Weights of a small transformer language model.
Architecture: rotary positions, no biases in attention or MLP.
Training: a variant of Muon for these matrices, 283M tokens, 4316 steps.
MLP neurons of a small language model. Each row is named by its layer, matrix (up: input weights; down: output weights) and neuron, and shows model dimensions 32-127. Each number is 500 + 25 x the weight over its row's rms, rounded and kept within 0 to 999. Numbers have three digits each.
After each neuron's rows, "fires after" lists the tokens most often just before its 100 highest values on Wikipedia text that the model never trained on.

L3.up690:489477481491488493485492460500512527494501520480487490508476506493508501493529482509557477530536506469521482429541514503510488513484458492476473498512468502489492496541500469545503489470491502490520478480496484527481526460510506543463492498486536501537494522478483503480470492479461502525
L3.down690:488504501512521567483494550500496503472524450470474465528494474462469482477445481517439460476510485489504494512527501532470513531478493508502493484493468516460516474490452488523497503482500500505508479514496495495471510463505529486542499491525509499489509494499513514488531505506479523515
fires after: " R", " ", "R", " Re", "l", " from"

L4.up779:532539490511474453480507517503543522512488514479495477530466524476497522490464514474522504517543491460511482547517509499529475501498484531524513505538482538502497501498520490445511486511478546486499505552503508443475510504506482472447487495512476528510472478510545463506517468498518448499
L4.down779:489492520531514458508498494491534491495478482500501534515491488502514487513480534510508522526527502487514465513509502461529497526527499480534493469485475477512506470466498511552535492520542507452476509494503490477485503481525499492471463465497472505518467497496521456500497497520508489507
fires after: " V", " w", " N", "rom", " m", "w"

L10.up226:526519489528501507487488544498480518470496509495527475506453555479479530535476475536482488507452507524553500504552512523515537465518503452435506481507500507509524503463530508493481449505512473483510504537523516464502498468507513484491471504539490511495476533521521543525455518513435489516
L10.down226:448478477479526503489526516511499476482503492494504528495444491462567476471517499483512527445505524506521490504537501496485515530486486527498506543484502503515460518488521446506505512556494512486490476491501503529539507448464476506527469474480530477519440526507538531484539501488500498517
fires after: " ", " (", "3", "1", "6"

L5.up891:476533453491500530467529499479509495464504521527496487519504523468505524525498510490483488487532481457484513517539507527530517478508518511471512511498495466521507520500501453528499492514471524501514496528518516452483501482487473478490523492512474460481488502500516502449506485485487485565
L5.down891:510470502516474493492487541473505489462497497486502493483500516489512547496465451490473497459512500483510485536509496454491480492473511533492472526534515507529545484468576491508519508469522479498478528571496486515477482512555487472482516489500490487512515447491509494495492477546516497493
fires after: " O", " T", " t", " V", "O", " Z"

L3.up327:520494509491496503453523508422528523510521509523471501484499479494506483508467492505532493553514499503523493524516484502443480466469536506509481489499529485477477519509478478523467477484503495503513522474471540494476502503494462525564520520513513540504500489492501456520550528493541478525
L3.down327:481503509514507506478501525520502473472514545524456493472508518488523472490497459508540519549487457523476511517478475480473483491487499530502481498531529462480472535511511494472533508508470478472497481483491518505547515489519490489481534473504457557508517501444550485516454478480513522523
fires after: " D", " V", " d", "v", "un", " v"

L6.up221:484527465489537445523513542503496487513540458496507510511491491504538495476489476509520529481487489492505521512504475523489503485489521454443506515471492484509476499471443506518484450508493540523493478547516512457526463483489532506539470519492457493524536496522554542479505502513529477481
L6.down221:499513460540538492501519502534489494508500484503514493497463509491552508469527480498460491527454513545507507527543492503523502504490513469493483512429453518499559532503482516479486470467470511457488482498507476488453465500490514498493482498474477507539500503534531533500514475464510527491
fires after: " (", "en", "7", "8", "6"

L10.up525:538512499503482504538496468500499467488499508502520535519457507472499452543489505492527525498491502535505517479496531474542466514529503500522449520523508507517513477534483482488500570494452498506538499504503491511468503524470516563531462485498502519485482506486508527514508486459479494541
L10.down525:529491528521552544495474501496511440499543528518494497500504447546465463499513498492532540512526532477474480475483524498503498582485470467481499462491467476491486536501472532513465513475509517470481523462503487525500469542575473499505508486467495476500506529501512542475537507465540529506
fires after: " ", " MF", " DF", " Label", "N"

L7.up450:512517568526472535500498481508528522514494517558473455511520539500518529490554490493464456457497520484509519521481492481535526457550514458487476492518495439490508497498498553495522513498470500481531465508516503479527515511464483448477461466542521521515468522497509548511462521503504474534
L7.down450:496480526510470500525477498490510497536472514460520497479480500514511492486476579491460481473515495495454520510500443519536530508507477495512484509471474513510500522506491467523481501486486541513501498436531477563468499522515505533488477496491557511511511511480492513483497504517478476507
fires after: " the", ",", "The", " and"

L6.up674:482517518531505547488510503501463533527505506514530507468493519461512483479471479483509505504511512517465485518534453494476494466509485545504512487545463497505491507490511494511506511493516491462503534496446502476483515487513492531534473516518526500500488488460501513586462520501529526495
L6.down674:533489532454509472489498513492528455498493480450484491492501453527500515502533510493494496473479511456473484492468524520533521545462526461473484477518525499525468474513514532501497529518487508532518484501571529499504493525458502484490525503475491507481477544517489510450542532516482486502
fires after: " |", "|"

L6.up41:522506554505514510499499492477499512511504474531528484505482465507510469505535525549507488531460516506513500486485481484533498505500462520508503475479499457496532493459483532525494451482519476504533498492521525517495496495473504501443458473491462469503523475512490485530472469496535514528
L6.down41:514517469517506508502519506482495539540523482507538485487457535494503496469518510518479461496526478513521510498484507527474527480502498512487524514518521502543494534529457504558472525489497483515505464503521496518458471472480509517487491523528513538480476478525524517482491498506503497466
fires after: "1", " M", " P", " Ch", " K", " R"

L6.up444:485512482520462509505510518533484461470491524471517542484514491476529472478470505498510507512520545538496545481501498485484518518498500504544498491472470522483498476505514533512537525501502542497475472525455506513511526539495498489498502492515470481548505498511469540545422518491508500494
L6.down444:531473506506497520476513488502468503557536475489515511473500544524502498461516503491509486511467517483470472550502557467489450491520541510475513530512478537499517534460515474487509479524504512506523525550536479486478405532510517493480515471472471539503499496477528507501452461501538483519
fires after: ",", ".", " and", " sugg"

L3.up95:462488492467501495495484499523506476517499507540493509495547523538475485490456453537474525521429531496494524455518494480485477567519468498498511502432449514518516483456510479525513523486471484516509488456494476539515517444499463478511461441542531462553483478494496507506500539517500549511
L3.down95:472501554491504532461547529534477495504473481506511551528455504509474509507535515537516537460531470503503508483501493505463540508492516523532504468475521486478512522484519497501484495521550509507508497536525512483486499491547464480482509488476519511497527489521481526486487507486467514517
fires after: " a", " an", " An", " A"

L3.up446:465513496493539511531514483486510520497497500520490485476487505491554529538501497510483483539478476532483466512474470530493462501477488487488498497506482472512506470470480490506503547445490511484503516487567499483517537525462553513516519531528558486459488488536534525472461488533506547518
L3.down446:502503509493518531514489467523507519547518510513484479465523444507520539546468477483498515508462497506454455490506453496466512515463486520522476499509476489478499510501499516505507484492493521514446501491496501514522473507515504485456504517499497500481477490507535525482495518527454469506
fires after: ",", ":"

L3.up614:486505474461517563507500477529500527487509474501536459528476534494521534479524432550513484475513519489459514468538523506535551497538506516475538441489505472471492529515488510513532518520458526500474506482481529517527479469419496509556550496520479507455506506495496520455462508549509518535
L3.down614:520527524540466515464514496466518527528511527503489501449474476516492540492479524530488484529495473479506534509527490506501545522507499483471511520505471480526506507502525469495487486511452482484465530522502527504507486436560495578495476487543530468446484510491466492505482455529494505489
fires after: "0", " (", " \"", " "

L7.up452:510517505506489513518524497497484520495470481530502512503521484498478467497491519504471444514523482479513499521487523507512514524508484526486475448454517481512517488558479487549564495481504540474497495500403511486486470492511500529541527465504521469462497496523488486523491479515469532458
L7.down452:482520475488516477512511532477507504504517485476494474536501473550542471523564518497492471448531492477540468502476506473487483545504549491507467524487501525512491543533498502483502538475527500449513497505516506527561505476476501533468555473504485497497477506514487520515487516476504472500
fires after: " in", "h", "Men", " In"

L3.up886:477510485502522480468506490506479460505500510457479480508478536521469497486541476462477500523503511524461473495456476447545462493474499523516518534508462478478510509505509463519497479480488516512504507488518541500526509527534466488498482530525482522495512519494489487534494501478464472509
L3.down886:483499553513482535499519484448499505483480512482492491506493477496499483481534499468508500533500475518557529472529497543505508517498462479508521475480476490508531486453469523512476502515516478497490522557471517489486465447511482500490519515492483545489526469506517535484495487504503479505
fires after: " M", "N", " N", " R", " K", "K"

L4.up664:525523476488470470511460490516514494500504502483446529531474490494518485520483560520498490484505472544501490500458530522501496499529502473514533496507557528519467498509479554497516512486530494484514505514487497457495471508549466484507521486511508530479509520461531496459521523501485519471
L4.down664:501474477496519514506445458484475514484504493503509490471518477497473523479467446515502540512492552539500531512524475450504490455554501462516493474505526543473479510499512504522507493465488516483516485460469466536511539513545545492508506472472487493471485531509515520522485479509538488511
fires after: " |", "N", " New"

L4.up518:498510465449563483486492473492514427570488479519470491531498517508503498468521492519502457496522502536517560512512526513518485468516461482468480458474512456508492481486487513546490471485495513517544477490488520539479482492476525493518497489489505478510476546532543492519528488514495483481
L4.down518:509501512517548505491513519480523486478515475485488498516493484513512484487495470479503467469507502503492504461498521519493475555498495497506535467477486515489502481469516484501533488502555511506487516517452511532536493469516520535488498511471452461508475534526486497469482505542557498425
fires after: " the", " in", " of", " at", " In", " from"

L3.up422:515501478527489524520477475475502506535477480441520464470484519552506498495519506507487473514493528489503492497493501507559490488497508500461484580529440487507480497545514504538509457503513514486485467509521491473476544496456510494493544499559532508504500495503487512488467536471483548515
L3.down422:473507552518516520517513535539531493507436527452486476460524465552491500544492541470488502522519435547509490500498474497488445472509480489526530519466526496528511542490485501509512471494480508539470512497515507492494470493520461515492529540492549479443520486499494562512531503526538529521
fires after: " al", " Al", "el", "Al", "il", "l"

L8.up867:481473534484504509511539506549484514524457524509523529482475491465478443495496482509498526500511501513531491467525492518529477510508447508505489516484513504491485503485502527531499503475554529486469472533461503499514518532475497472489471499516504519540521481501491521528508475510504478532
L8.down867:512523562488486484511539511474464492506478483460463528495488562504513524485495530484511511505506473482494518504492472537489520518513503527507491505521527481508500501499539493516479489513503472531509517491498481523520446491477508477487487539507478484507473490498516510511526487509525472469
fires after: " ", " M", "1", " (", " A"

L6.up726:525541537493457479521528480512505501522495525525512466507486552518491525514503513487538531555476494527421543487490514481478510517517511483497526457498499451463498508480505521516456500493491487530482484475506498477454476498473531491451515497530500503545535543501458485525484508528513516493
L6.down726:508463508466493487534528473516526450536485499481456489490539514470496500517471534497542511495499494486483470494503456519508501482462509494537490529438485489482524487497496472521502488478460489541506525505505515528493476531537501517513513482470482431550503509497507497479497515447482515526
fires after: ",", "2", "1", "3"

L5.up521:515464490466461498454510495510476509518512500520501505513506548479458502443513479483515499527461524502489468510525523475509534508512567561473499504494435416454528493546483519461475471478514495556492538548494456483496510488502494498524495500490486468524457496513475535498511489493500485497
L5.down521:503502475483509520491529519488454550454534509479484538456490496477524513475512515513444494511510493508530516521512482508506476527526463506491533507475494529486507520533532530524437512470511488475502542521457500526471465478469505485511535525491525469496487468512488528484512491480536480513
fires after: "8", "5", "9", "6", "3", "4"

L7.up601:520451458487522535462513515472465511509542480465509484495513539510510531527522458493475521520527501497552459489466531523519523487475530504462488483496470461488485496503476455526456481478522572513521480517528499507506452527501461492502489501524461536497487518501518497523488506479508511492
L7.down601:509511512505523491509479464514505487482451510522517489517496492521509459521516501465513542478533529473521513496519481454521518516537499534469494468534490518522505492522512509522539512538496467526532561504505513533503464471479449463486496539482495499456474504476523550491487480518495462529
fires after: " ", " (", "erb", " v", "^{"

L3.up828:498485475537499515509448517525481516508505492518493495464441493518488520478501509460555501488492503476479499545512508523523505520476501492449479477479514520512507493480520484503525513528454511492530510525478485498523542453497500504481525493465468509487501494521525475476539521472477542523
L3.down828:499487496512502489502467526466526494479506502476498489551479473487493498498508495503475461501492527482528513517515483458469455503503534548511518489518439500495480505470519503435532498524484471504530510480477506502494464497492519502519462491526500484444580550544463496526491500494479495496
fires after: ".", " gu", "9", " rev", " t", "4"

L6.up209:494476491528524485515480556458503552514519478487557510488481470501486438460493514489489501470469510429518498506511478494516498500487507483475490461519472498543478487545471529448513478506516473554482503530554496480509527492497515500496464510487504479478495475511480488530520501484493487492
L6.down209:502547482523459477496510491506519499530518510500526516505460501505475538469476480528477447548525483498480497453484475512500493535486531483492476486480503478461499462566543490495489506470508500531517485499456469526468455532534477501538488468509499480463470509509526552500526486496519513502
fires after: " ", "0", "9", "8"

L3.up371:490499492526522508537504525502505473519531511502572511473501512521487508486493512509527478521519532448504457516508503527488493505505463486519464502469530532567483473522428521479529489513465503508506500494436485443477520531482529480499500468483465468515509526500505513536485562509503498499
L3.down371:468497467497493489516519493482484532460479465464518495513508481537476501504511517519500524477524491569495498490448515440496494492483505529514511524517509479484518505502557517485504538475455492519491491566488503539519527509472454496518541478499497492531506484472470477493452473519551492500
fires after: " F", " f", "f", " conf", "."

L4.up201:530531455468487518460510493530507485485530527485526520525459446437464498474436534520501466470477487490483520544483529484523504536513514534473465449497482427480484508505475492491466482517493481515487517499473509554514477528465530495466515533503524480477464500504493508496530505500570487549
L4.down201:493523484495473475438486491451495476502489511468495509508526477486498495500486502566567492503520555492535467481552473483488462522485530503486483487493496466484499501525486496451479523460462576510487511470500486535503487490540511498508546500508483543527498477486501499508482482494528487442
fires after: " V", " v", " O", "V"

L4.up431:443481489487497498499520483525523487522510472503517512453498470438508503496507485458490496502473504520477466494495527513513545524504444499531469511538482475531482559538530486494523468485504492461494528524483532498455529492504489515477520532481516490504494515517498484473508517471477442543
L4.down431:488513517532537468489490504503519501452456526483471536479502502553532483501515495492488475502527494518515507498495509483566474483482516453502478487550539510492484505502494517502518537517492464478514520483470499491515481460509504498475483464486478527469490443497464498514482487561482467516
fires after: " ", "-", "es", "D", "S"

L10.up812:481522493458505511503515521503476505470508466493507522488495503510491493535523505472480495442495497495474487480476473481459544562508489518487492501531492460475514526507500498521530485525496509484542500486556477458495514509491481499471499524493501500540526547527514492520518514501504483507
L10.down812:499466520509534509492500487498533512512511533477553525490505508485514482500504508547487495508495524527492478536460537498502489516466468479510513477484499479477462523462480526467499533529466515480487518498483553521490453513518510495480472485455521505514526521503483453476510469557512505513
fires after: "\n", ".\n\n", ".", ","

L3.up739:472495470512502511462483509516508460491502489500463494497487500460492481497498490528528500505530523489468522484479486485474471485475554509518483510498523488524503534482505515513506494512482499490528474490470490494515516523501475522534475470500502469504491533512529531516509508522546481502
L3.down739:502515507517458472513547504487479514521482503457487472556488504491502489501522508470476527487509476523502532528532503514485547520518487533536488462490514487493501481500534512543545495523497494469494520489496530499516425526539494484502500516487515531539508427502468472504519463517477492508
fires after: " %", " Candidate", " G", " F", " f", "f"

L7.up787:527494503488441476474490516481480493510509493501488509526563522501495473460465540525486470499460501468488493525509533473484475521533452511502504476531528504498517513458510523481501510518502491471475532534447504519505488480514476510494472484454522476517474500523519527534511526494500507512
L7.down787:533510468520533550500471541526495530509514481502522554521513500495507474511489533508555482493549531510535501501535511520503480558477498468488471515499532539485537493523585476482490478503521488491513500501486478477496525491473525479488492463470513521505475456513455523485465495503479466474
fires after: "0", "–", "2", " F", " f", " a"

L4.up621:511508487528497530490503469541471542514479524505493454465510493537529518534512499510505490498472509498494446471468492479471495493525477547486507539463543512471501502492537447525480504468477482507511496537496476521509480497535470465455493473471523492553501483507549542471489483472472519501
L4.down621:533481494494477521482443483501507478527491456476479503562476528479479526507453489492533523491506501477482496485448506486480476502454473522478508482519562515487482528519510425512511496515508513496542478523519492479494508484525500495535548540510515494504450471462526535496506507518483463503
fires after: ":", " New", " An", " sh", " an", " le"

L4.up334:485526490454529505477475523481499482512491499489484481517483461476486496490526465545474531472462502526491502447511491470520516495525507501483490473509498498472508497457484488518504491479485467497507477546480473527487486447558485518539470474484495483501510461497533476465477465503514483501
L4.down334:488437504491480512519498499504515466526524496539475484492504527482512479482528517457457468474493515467502495534522500538504492504509457491534480542521491500505531475495529519533525505503515510468478476509502489536462517515516483461520490481470470547494504500481506519479468497518549499490
fires after: " T", " at", " t", " to", " of", " in"

L6.up826:501478563444489491451495520529452461474460479512543507511526528512497500442516479500519454517506531472476489511499481490488495513494550525485473462474533499473467518500502477566499532514494495509502492486467510517493502435473504538469507513515486486476493486518485463514488520515540467485
L6.down826:469484484512525494504496539547479521518508465530476498468494510481453500463492489516475485482506551437517490529497546516484499502519516499477506536453523534503481558533503459487511495536513521523488494456506526499519489491521506461499472531526517422550438511508480487498535487477497505467
fires after: "0", " in", " the", "9"

L6.up791:525522495450452467491530501526494493501512492541511479524519541514498483505515504495545489542518437467476524513485490513500538448464504527514505482536507489458515514540538512513500517552467526516519489516483514477495476518481493470482490521532499506484488518542490511450477506520513463478
L6.down791:514453499467479541481493466487483471539534527503513437477465472496467503453440527498524500451514532463497459475539486490512552473471503499493516543520497523539470502573521481521509481481465528518476463529478517506473533532499491488515506499484498502490532482461532470506480486459516494518
fires after: "0", "9", "8"

L4.up178:515522516494450478504517510518484564520480500469486485485476473500508529568483464481496488527471507520518519515431460452511536491464515543481503532494503510481503452501491492522484556553527487472507499484482525520529500505506514506453524477502498489513502529534535490513496492453553518511
L4.down178:544479560493483504506508507498509491509491506511535481457462496521533503507507499468479530536536495477473473507523530488484511499535510489491471478536502469513529517480504466455501501507469496475497520487483552498489478519535489489488495507493428522517466509456507541544526490557516532477
fires after: "2", " Kr", "1", "ish"

L7.up232:518511512524503505455477465500493489517473533529518512499487501500552479486510484510474499477504478520456504520460505531472480483469518512531517482470487491477516501548526503490468527524490478502529469479558463532528506472464485572506576505495482525526557503437516482539515449550495496459
L7.down232:552541485497501487462473535481522507496514488477501476509515521457471496494493490490507528469519468449493474524519480467464525514459498484480549526498493479516476520514518520548497551517473518487479509517517478498474478450506499496516526496505520542487497499482525492490540526546503541496
fires after: ",", "erb", "′", ":", "0"

L5.up581:535484473527514485516490498481538504506458490499527513508444516493547505503499434524520514495508531510482454466518517488540486490532500514460535500539506486500472475508529519541477456494505483541482481519482500538527506459495492461474520518504505482505520496457505485512515481514481485493
L5.down581:512491529526520502511515494501490491518490512512470470504495517495523510504530500491543488505455507480504471504544498483501495531532507493466523429526536526486470466524488478516535476465489498489475552472492512495467466467482502491472471481511526541498496493458486465473509514509484472488
fires after: " ", "1", "2", "9"

L6.up634:507487475512500478481537502515485525485496492491518479506502531496461514526436528484509521475528495501485498449495481514465511501475497489480491491485499506459556503480466451497446483542537485540511508486530458442527436530524478501515514512481533483541547556505515522471532533520483517512
L6.down634:472498489462470460493488498480526505504531503547515508521492487511515504547511503525481502478462489507528474454509466481500476466514533525482516502509493476452493566499523536509496467517470484516528491513512452467489470522503511470548506534490498488472536516468479532523517469498491506522
fires after: ".", "\n", " $", "4"

L5.up462:477488490542519487495508486464479491467524512489465511518496489480502547493508482524541543526482497460517440477467509505492542505519435488492495507552493525506505479524485480547500494507518551470482454531441519506507561534488487490522512505509521502404457482528503510538548529493479508523
L5.down462:464503542460487462485494490495542502473499464540501489513514512511518471529511541485449472533515503508483488505531509466529497482473499515499501507484520491475490511545483543467464508488490500485481511459522508477531488478471459507493444505523519490489548496464498507504503503545541493481
fires after: " the", "-", " U", " The", " and", " a"

L4.up785:524474482467487539500522525491468526478472457500467493494465462473464530488538509557548497485471470487488534455495490514491519482541542482502491472474507474447501496480504491474528519515501594499504512495480499463488470516538504540526533503522471478501532479540479499500510521440550478498
L4.down785:539487515515477533457519501556518485532458505484491472517488495545487490532518466474482531487499464476464471461537507527496507499499517490500539519526533503490481486536506505499497455474510484551475507512503493498501479487502529497539480505442488487478511511508519499485476545500491494490
fires after: " |", " d", " D", "C", "T", " F"

L3.up377:492530495538510479549507499513475476536507483484475512451528458500446458499506510514466493535492497506491503491490546505508461510523520532533442475505468516482492529499482493501503494521517525538509546456467493490487463498483523512506479533500477544478460493555499503513468480484486499480
L3.down377:481476506482484488481516528470517493463498527480515479511483576503521472510514457512451508463470510483503490526485501546515504496503493501508558482459491467544518546481499483558520486496545471502529504526501500513521506530530461472440475502540534526493532456502515526481516463532510489492
fires after: " G", " C", " f", " g", " sup", " v"

L6.up454:547459482493559543536479532510534508514478488498486490513494477494505473508536484513494430463478455528501496478488521479520471501512485498475481499508495526499509499510474518471519559487500485497472461519466457481529500488484456490506520462504514493500512501534531484494515489507502507511
L6.down454:552495461462504442524521516492505491464481468517516501452545485499540529463537507480515531486520542479495473481495437558517504470491521527511530487504485532511537524495499471517452500529520491496499492527536521461489496490484486535483504501453504491505504519521491501450532525502482520511
fires after: " the", "1", "9", "0"

L8.up505:508488483453513492509536538515559483494500467441519496506475548472491522500513475504522524483461485530476493496486506512452488500510468507532515513497481471451490549493520455487482485469541501487474485487552482485557483501458482496522484517556492513467483503501520502515487481500512512512
L8.down505:515501532481450526485510474495493494547491510513483489490514488524512527490523493459500473443486551451486501470517488518469485477465536541566485533520490522499523504518503539503492522485491520492488479488493463503498530453555515500484554498454479475530535473492483453536542505515467482491
fires after: ",", " No", ":"

L5.up628:540509489497516470500500510510508489507503519537533500488457536483467480473488506488527520502522490507513485460478457506507485507518499517476492494482480505488527462473516489520520473470546525519508540545476474490524517505508491490497514524555522439442507503540530460526503554500522504494
L5.down628:526506488497480491510513506477516485481492478521514484502530497483545481479512547484493516485508501469510505517504536550479512533482521503512510496456506500518483518506499465460541509523525458479467514497511465470533481498498469512515488531508518489477539489568514536484529471568474482540
fires after: "8", "9", " A", " or", " D"

L5.up659:519489540496523485540497489528489467512457471531484496522475504478497495520490502500459530484496468516487493498479494481479448504529450486505493493499474503522481495491477455512485508519516467488503562504532509446499494479503474564462488488512468493523497542534452508569556533464494501524
L5.down659:492490479497530477496526545488506470527557440487449509495494499500499497486520524505506545462511493527482514570486504506489489514508505487517526499463509466495491546538523472535511507542491516467526526504449489474474481499496496535520473473488496479509516434536472478516539517504484486473
fires after: " a", " ", " A", " Kr", " the"

L3.up522:513528514501487512482519489536501505520475529496543505523480465466553497503496530485528494521479476504506539491462506514521483440528493496489498488495508517494500485521492507489488545520539502464482523472460512500503473555526545514481480480543503481510463515507481503433478507474523443531
L3.down522:483496517519471504471502523492457526430495514468508505471549510489483513509539509506512548546540484524490497531485484489494531522448493500495470493478494475526513498469476480492532500514518491439485486533474544508492516488507482452518528534513517486485463484515496510505496528528522506502
fires after: "2", " M", "1", "3", "°", "0"

L5.up556:519508487501516502496505472504498488502484504482516481487471520496509510466497523447486525485507483487495482503503515506487497514482534501477490521490448478462500521517482501494513511510501491477452486490517522548470482537484449524486500497515513546478486506522537550507482515491479571541
L5.down556:520521488459507506473465490500527508493466475484504446483533524474522469509484528464521501493555529521545503507507504509486535468480491500507488529495533507484536484479493523518528544487457478537490515530504514481490478463544529486497497520498474492483507483529516554486495503508464549502
fires after: " Al", " al", " Abd", "ul"

L3.up628:512497469461514478490494497462518499476540515472535453502502507506504510498482478505529459474484489494500508479518479515529529477514464446467510492498545475534513522479512531458487515477491504474471506472487518543464487523448497535502485505495553541513495470523476502515525514518513503524
L3.down628:479514528521487535498502533501498503514475492486514475533518507491525461506478541547499519506505547507523499489460495478507457472483511480490485468526515537510521457496544498483491520487498498517445490511461515474493466489515508522492495456518495501509459472494471510500480486515471487522
fires after: "|", "9", " \"", " |", " ("

L7.up602:519501499495470497514505526494505432509452455498530490481510498520512479491503499479518486472496524496492459527481506508494503460517489525480453516514522461463494541516496518538491509500486527508442512532487507504504507494516484474519523438499518522496497479505486467530564525470513486554
L7.down602:523442528491530469470516538501485521449468540498462528477525508540491534508486512487492509460507501505523500515507472493490475522485495507518527492495528473520483474525471502475500544520500500461490514491489478495515503514494536461532469518469538509526470474475525514486547490512515476500
fires after: " ", "0", "D", "\n", " |", "2"

L4.up100:495517528460451491456513531498507506503487462469567481512493530490485517492504478553498490496478480476480509488439466536529489494562519488440521514508530505499504537557525507496518516493537515510474486501500535515471500485532529485461489505494522541490512502510505472475476510519475491496
L4.down100:482490519488477549486434433489445533505483544498472501523464493501540507526527526514469483471495501505485485508500490489493471470483494513482487539493492531504552547526531518490479514484457481473467476485497536490505478493514503515515478477520491556505516472492491538495439469529471538513
fires after: "9", " L", "M", " sp", "l", " E"

L5.up558:496497506458529462493531507526522511500474495466486541511493468529503542485495481493491523493543537474468535505508537519529480520480546490498488506470514489506524491502474545512494474515514545476546536507458476478515494470503491477519513502517517505533433521509497568541489523477471514476
L5.down558:502502488502529518494494479525475521469526533516447533499481521478508464511441443491489528512482512520484526484529477457488501470499489516523495514501518518498458519496515559520515512520487462534490480548514510484490460456520538539520506505487529517506486510465518461511488460521479504525
fires after: "3", "2", "1", "0", "4"

L5.up662:527477504499520513445516456473473469496533542491505531514470483474525523500527518510503511453472481481482550466509502510465501542541502517499456467477466464515486513527474505455472541501494477486503516495537493479492505445471498512465530513484502499474516502507472470529471482488494545520
L5.down662:512509497502465511488465490544509500479473530525507466468498483507490484504545563527471484497519475535503515454473463527453499497492548504496481544509520519518504507520493486533471488485468562515525507514496554521518534521580498527516506504490528476490519516512503495488543485498506501501
fires after: " ", " the", "1", " a", " an", "erb"

L5.up495:480538514491480516511495515472511489475493452495494544494490548491514530508467488487491470550479519520464500522509493492475532508506545474527497391484491495475458532536504489468497494522514512511487506494504486505530507504498487499520507498494480457469496471500457480520477531509505506508
L5.down495:529538489543525448501503505498494513520513506508446516484541475536546514555518498459495500451487514482463484489508510486474484490488492485493485523532515506448538526492450517482483441519509483499509477497514468501495488511562543497506496498498479475511492489469508495516502462531476520495
fires after: " ", ",", "."

L5.up528:490544538481497528516550548489442497519495497536492487486488561474462501479483511490542484478510508452468474487471536458484481480482471469525540482465486491502487515550493511501496545451519490496496496532486497479509528482527477474462511450538514535472498499466499442441466505509501478505
L5.down528:442503457473499512491488496466514467473528458497510490495536502495509511532474543521500508466488503494525487500506474454528507477518509552514508536455512531516501514509520505495499539567504517487501505470496556520544500519446515482494479517501484497483518520527496490515522483511511522472
fires after: " ", " d", " N", " A", " D"

L3.up156:506515490509511471493508484455476541511502533555469483511513481487520471509495543452527487496517530482500505517526525511524500521495467528509492476510531483492515521527489484503531504467531522483436511529497416490507484479468511484483461506473505554488510533500510472510463513529524528462
L3.down156:537475547512479492511502482494488485500497501490510514533493520511510508508500508500533521498518489535488523471476491485510483493500520461475487543511492490472578520464503481515464529491494533490483471457515524517486493510455486528476523556505470503516544475503465518497503479504545505573
fires after: " f", "f", "b", "nd", "ed", " sp"

L8.up702:513510513465500474512472527488497527469460510454488519515509495488482495449481481447542489583499500490541496497497520439470487496520516471494496459535529429508515487475505510453493514471535521507466484537497516487548474534518529485482519457504494527482501500476508498469504497502559470508
L8.down702:520511470485505491533499510445490513522538507509524509521489512464494463460474546504494494472552536522487520525507518468497469536541506515495494495453478515513488499519498540513469516523497503503505483442493479487441478477527480456464548524474519507535537491453484481491472501559515514532
fires after: " ", " N", "N", " M"